config = dict(
    n_head=4,
    norm='rmsnorm',
    rope_fraction=1.0,
    qk_norm=True,
    bias='none',
    extras=['capped logits'],
    init_std_qkv=0.04,
    init_std_down=0.0572,
    init_mimetic=0.5,
    lr_mult_qkv=0.4,
    warmup_steps=328,
    decay_shape='sqrt',
    final_lr_fraction=0.05,
    seq_len=512,
    train_tokens=900600000,
)
MLP neurons of a small language model. Each row is named by its layer, matrix (down: output weights) and neuron, and shows model dimensions 160-223. Each number is 50 + 12 x the weight over its row's rms, rounded and kept within 0 to 99.
After each neuron's rows, "raises" lists the tokens whose logits its output raises most directly, leaving later layers aside.

L21.down45:45 44 41 52 42 53 40 35 56 49 35 60 74 46 63 66 33 45 67 40 33 63 40 39 51 60 42 63 50 43 54 62 30 33 39 63 47 48 74 57 42 49 43 69 40 59 32 54 15 66 57 52 35 55 33 41 59 67 66 52 54 36 48 57
raises: "ror", "rif", "ning", "ver", "duct"

L21.down1008:60 72 45 57 63 45 51 64 36 60 48 66 34 77 49 52 45 61 61 21 48 52 69 55 50 48 22 53 49 49 62 47 50 49 41 33 46 40 22 62 79 55 50 34 41 71 45 43 55 55 51 64 47 36 55 55 69 43 48 47 54 63 59 65
raises: " towards", " of", " than", " about", " when"

L20.down484:44 47 39 53 33 55 51 56 40 30 45 50 44 39 58 47 43 43 43 60 39 48 51 66 45 28 30 38 41 64 37 64 39 54 54 54 34 62 42 20 66 45 69 55 47 55 37 56 66 69 49 53 38 54 59 50 54 45 34 43 53 55 26 44
raises: "ed", "ically", "ic", "ers", "ened"

L21.down857:31 58 39 71 65 46 62 58 72 51 48 52 57 33 43 32 68 51 40 44 50 53 46 48 58 55 47 50 54 35 35 63 48 36 31 52 46 69 59 33 54 62 50 52 67 40 18 55 63 39 55 47 37 57 55 52 47 19 32 53 42 74 56 56
raises: " Shah", " Kh", " Mohammad", " Islam", " Jal"

L15.down352:59 55 70 70 35 39 26 39 40 71 52 28 45 33 78 69 49 49 51 40 45 70 56 38 80 59 81 41 44 40 50 61 56 32 47 65 53 59 30 46 47 51 61 51 48 41 58 52 51 63 48 28 54 59 61 38 54 41 26 28 49 50 06 53
raises: "ments", "ment", "d", "gie", "r"

L22.down589:54 64 65 50 38 47 39 61 44 58 42 44 61 39 47 44 57 44 43 47 51 51 79 50 28 64 57 48 47 38 42 51 51 41 63 64 22 29 66 29 56 47 45 44 54 63 54 62 40 42 60 57 47 51 65 55 47 67 70 23 36 29 60 26
raises: " could", " were", " had", " was", " would"

L21.down804:52 52 44 28 61 42 60 61 53 54 58 44 67 48 57 56 67 40 54 42 67 47 47 55 59 42 45 44 37 31 64 39 46 73 54 40 53 63 45 58 54 58 36 61 58 39 50 57 51 51 19 65 72 47 80 56 62 66 58 37 54 64 43 52
raises: ".", ",", " –", "ief", " -"

L15.down736:58 31 40 61 55 69 42 17 43 59 59 45 39 47 39 64 42 64 51 44 33 46 54 48 34 47 33 35 41 48 57 53 61 49 46 54 55 57 35 38 51 51 44 61 57 51 60 54 60 34 50 29 34 63 55 51 45 53 73 60 61 44 64 48
raises: "hi", "hip", "ch", "h", "gin"

L22.down340:73 56 47 54 72 45 34 45 61 59 49 45 39 50 30 61 35 39 37 53 43 40 40 51 58 63 57 56 53 61 37 61 52 30 65 60 74 50 38 52 60 69 48 52 51 46 72 77 50 54 30 39 48 53 58 75 58 38 45 56 41 40 70 50
raises: "01", "02", "03", "04", "EE"

L11.down698:54 29 51 39 55 53 24 30 51 63 53 54 62 49 56 40 42 42 48 54 57 44 37 36 39 47 45 54 63 53 38 45 64 28 37 45 56 71 54 55 62 47 39 36 35 57 34 42 44 56 45 40 40 43 63 40 35 44 39 51 41 40 51 22
raises: "ctor", "ual", "uit", "ually", "000"

L21.down844:54 33 43 55 58 53 70 40 42 66 49 56 62 56 48 54 34 48 53 59 50 29 59 47 63 51 50 72 53 34 69 70 38 58 65 45 36 62 42 62 57 38 45 38 59 65 51 48 58 52 40 67 62 24 72 47 44 51 51 65 59 48 56 50
raises: "ute", "ues", "usc", "uer", "ue"

L21.down793:61 40 63 76 45 68 54 49 50 55 45 53 44 43 60 51 51 62 41 60 29 45 59 51 25 44 47 61 34 51 39 61 48 61 34 46 59 59 64 28 55 54 55 63 47 39 52 33 43 37 42 40 46 51 61 53 46 58 71 60 48 55 64 54
raises: "h", "ch", "ish", "sh", "ches"

L20.down728:46 46 46 47 59 51 24 39 65 52 44 41 59 50 37 32 26 54 36 51 59 31 70 63 50 47 44 42 39 72 53 43 76 78 43 44 51 49 51 50 53 56 64 53 49 36 50 44 29 44 52 46 37 50 48 38 52 45 59 50 54 60 68 36
raises: "ions", "ion", "hip", "ology", "cial"

L22.down849:42 44 64 13 47 34 49 41 44 46 38 63 33 32 56 46 51 47 63 53 46 50 65 35 67 47 66 38 47 50 50 53 43 24 59 63 33 46 74 47 45 36 50 63 42 63 46 64 49 42 54 48 58 43 60 60 40 72 62 38 30 42 54 35
raises: " was", " has", " could", " gave", " grew"

L11.down337:47 55 51 62 33 50 43 70 52 33 52 52 59 49 33 40 59 36 47 44 53 48 44 42 48 47 50 73 63 56 56 43 45 46 44 29 48 54 71 53 38 56 45 56 61 27 26 40 49 53 39 45 54 35 53 32 78 63 73 66 29 43 76 68
raises: "ably", "ability", "ties", "ture", "able"

L21.down669:37 37 62 71 64 54 25 34 56 53 50 38 45 55 43 58 65 44 42 62 64 63 41 62 49 59 53 54 35 77 47 49 40 42 58 58 47 31 42 41 34 48 61 36 61 61 50 45 49 48 69 50 42 50 50 56 61 37 61 33 36 64 66 43
raises: " performed", " issued", " conducted", " introduced", " completed"

L21.down693:64 56 57 40 81 32 31 52 55 72 50 45 55 35 51 66 47 48 50 55 28 39 72 39 51 51 39 62 43 65 34 47 54 26 52 50 58 61 56 37 41 46 45 46 31 61 55 42 50 54 45 63 55 47 69 52 53 72 55 46 45 51 49 55
raises: "cer", "cell", "vin", "vi", "f"

L22.down351:73 63 51 59 45 47 55 61 54 49 49 36 48 57 46 50 46 57 45 59 61 63 27 58 68 47 45 57 44 45 65 48 54 62 65 60 52 52 50 58 48 45 37 44 52 41 63 49 42 59 90 62 48 40 55 53 49 28 43 55 53 31 22 51
raises: "-", "9", "6", "pen", "3"

L11.down818:38 70 42 55 25 38 60 49 55 49 49 65 45 52 60 46 44 57 55 30 46 53 43 44 43 61 61 54 40 48 52 44 58 39 32 35 70 33 74 53 42 43 44 45 42 44 85 55 56 36 37 33 37 46 62 49 28 40 54 44 46 61 44 74
raises: "iat", "iate", "ity", "iga", "ep"

L22.down822:69 64 53 56 69 59 52 52 62 29 65 46 58 29 35 42 66 55 51 54 57 49 27 56 50 70 41 76 42 35 50 48 56 44 61 45 54 53 45 48 57 80 25 57 62 36 47 33 17 69 48 61 29 53 47 45 43 45 53 44 52 67 40 34
raises: "9", "8", "4", "3", "2"

L21.down29:51 51 49 36 61 51 55 54 32 46 56 57 50 24 58 44 44 53 35 42 36 51 73 73 34 46 50 51 42 30 34 59 54 42 52 70 31 56 53 46 52 74 36 52 69 68 41 43 53 45 44 45 61 45 43 53 56 30 33 39 42 36 73 52
raises: "'", "’", " Succeeded", " of", "ry"

L15.down820:34 53 61 66 66 29 46 45 33 31 50 49 52 61 59 40 38 54 53 49 41 46 59 42 44 53 28 59 46 68 39 62 49 70 52 51 53 50 47 46 54 57 45 59 49 64 41 56 57 36 54 60 47 46 48 53 51 39 55 67 42 54 51 36
raises: " Succeeded", " whether", " if", "pt", "ctions"

L21.down102:50 59 60 30 39 58 45 47 49 40 40 57 48 65 53 69 34 39 46 32 34 48 42 47 61 55 63 44 50 58 28 39 48 42 65 53 52 49 49 46 64 51 56 51 67 47 41 53 56 46 55 33 46 45 39 69 67 58 61 49 45 61 33 34
raises: "ema", "e", "ement", "ena", "ea"

L20.down854:54 34 50 42 44 38 43 46 61 49 60 75 53 43 47 54 63 63 48 50 51 54 36 38 35 52 62 36 48 67 60 56 53 49 60 56 63 51 67 51 70 54 58 47 45 47 32 56 32 31 48 50 42 33 55 76 43 15 68 39 58 50 54 44
raises: "w", "wen", "ö", "inger", "west"

L21.down482:53 50 42 58 65 49 58 68 34 55 47 44 64 34 62 37 41 40 55 35 39 50 31 45 57 54 63 60 49 43 49 50 45 55 50 48 50 44 66 59 65 87 56 43 33 30 80 60 42 60 60 51 52 62 75 48 56 64 39 45 56 52 51 64
raises: " '", " (", " \"", ",", " meaning"

L21.down514:45 60 64 42 67 34 62 58 27 41 49 47 46 56 72 25 52 67 70 52 52 45 67 67 58 50 59 77 53 48 29 55 48 66 56 60 50 47 50 56 52 72 25 27 57 44 38 40 51 46 64 62 58 56 42 52 61 33 68 65 50 47 53 47
raises: "'", "’", " her", "ually", "("

L11.down772:46 69 46 56 28 63 40 66 71 66 29 40 61 74 57 47 43 42 53 49 63 71 55 55 53 42 53 74 63 48 48 40 56 42 43 63 61 54 38 63 62 50 59 47 44 34 46 51 46 22 33 60 50 62 33 64 56 59 36 48 39 51 50 48
raises: "r", "urg", "rd", "rs", "rm"

L15.down268:89 46 53 41 57 56 46 40 57 43 58 58 37 41 38 56 50 39 35 33 60 43 56 55 40 73 45 47 52 45 68 37 35 61 56 47 65 48 51 47 30 60 55 44 45 52 62 33 41 58 48 41 41 46 32 63 31 51 41 26 40 37 44 48
raises: "ith", "arl", "cess", "arth", "ver"

L20.down408:58 52 25 61 49 43 53 38 62 62 54 44 47 42 45 38 29 54 37 50 58 39 65 45 55 53 50 65 57 33 36 60 33 55 39 59 65 46 43 59 51 31 68 51 69 67 52 54 59 40 40 71 62 43 77 54 38 63 74 50 80 66 73 68
raises: "u", "ute", "uta", "ues", "uan"

L6.down105:64 54 57 25 33 76 49 66 37 48 36 76 41 50 44 52 16 57 24 33 65 34 59 35 56 55 61 58 40 47 58 31 43 37 44 50 45 38 32 60 60 73 53 56 44 55 42 56 44 58 45 72 52 43 63 68 38 44 59 24 82 42 27 57
raises: "um", "ward", "wards", "ese", "rid"

L21.down576:43 35 52 49 29 56 73 37 57 50 38 33 27 42 54 48 59 58 65 62 42 74 29 47 47 34 56 39 80 31 37 67 26 37 37 53 43 60 71 34 35 47 24 38 45 53 46 44 47 41 51 44 46 58 35 38 43 25 52 56 49 40 34 54
raises: "din", "der", "ering", "umin", "nder"

L6.down815:50 39 58 45 54 59 10 26 64 56 44 59 62 59 49 58 56 46 52 44 43 77 57 53 60 83 42 50 41 45 58 56 54 53 35 51 56 51 45 32 32 47 54 48 56 39 67 67 60 41 50 49 36 56 52 42 44 60 53 47 47 60 36 45
raises: "nce", "ments", "ment", "mp", "ural"

L11.down196:57 53 45 55 10 66 46 53 60 35 45 52 58 66 39 23 54 55 57 67 47 48 57 62 58 53 40 48 57 45 57 60 56 33 53 20 49 36 41 57 56 70 61 14 52 60 33 45 63 51 36 47 56 52 54 38 64 65 47 38 32 65 68 55
raises: "ive", "ional", "ion", "ability", "able"

L22.down204:60 48 43 56 19 52 58 47 53 36 67 73 51 51 61 37 49 56 37 49 55 45 44 41 48 67 35 45 50 49 35 64 38 27 59 44 59 38 46 47 33 57 47 45 53 62 70 34 73 40 37 43 42 44 54 56 53 44 37 34 33 43 62 49
raises: "ial", "ia", "iate", "iat", "ium"

L20.down18:55 38 50 34 46 36 65 28 52 66 32 58 41 55 48 37 32 71 32 49 55 48 61 58 51 57 55 60 59 49 72 74 53 33 28 43 37 42 41 48 71 44 50 51 51 58 77 63 51 56 40 44 54 33 55 58 47 57 47 50 40 43 53 54
raises: "iting", "ating", "mber", "iling", "mit"

L21.down346:48 54 44 42 42 62 65 53 48 31 41 35 56 76 76 56 45 53 55 53 51 53 55 64 45 66 75 57 41 43 57 62 67 20 40 76 49 43 59 33 37 49 55 36 50 62 60 69 59 62 47 84 52 46 57 48 40 71 41 41 41 50 44 55
raises: "gar", "dr", "pa", "pr", "di"

L20.down214:58 51 50 37 58 45 59 57 38 55 62 64 53 26 44 61 38 46 63 37 57 48 43 33 52 47 41 61 50 52 64 42 66 52 59 43 51 65 32 52 61 47 56 52 48 52 56 63 47 44 36 65 61 64 36 43 56 49 69 63 31 69 38 60
raises: " and", ",", " but", " &", "."

L21.down798:59 58 32 55 45 65 57 49 60 58 40 64 41 53 25 63 48 55 23 42 45 44 52 56 62 35 33 71 48 40 62 45 58 60 41 47 58 55 50 45 74 56 39 53 31 57 46 48 59 70 59 64 43 58 58 36 56 42 49 61 65 64 37 58
raises: " towards", " about", " against", " between", " when"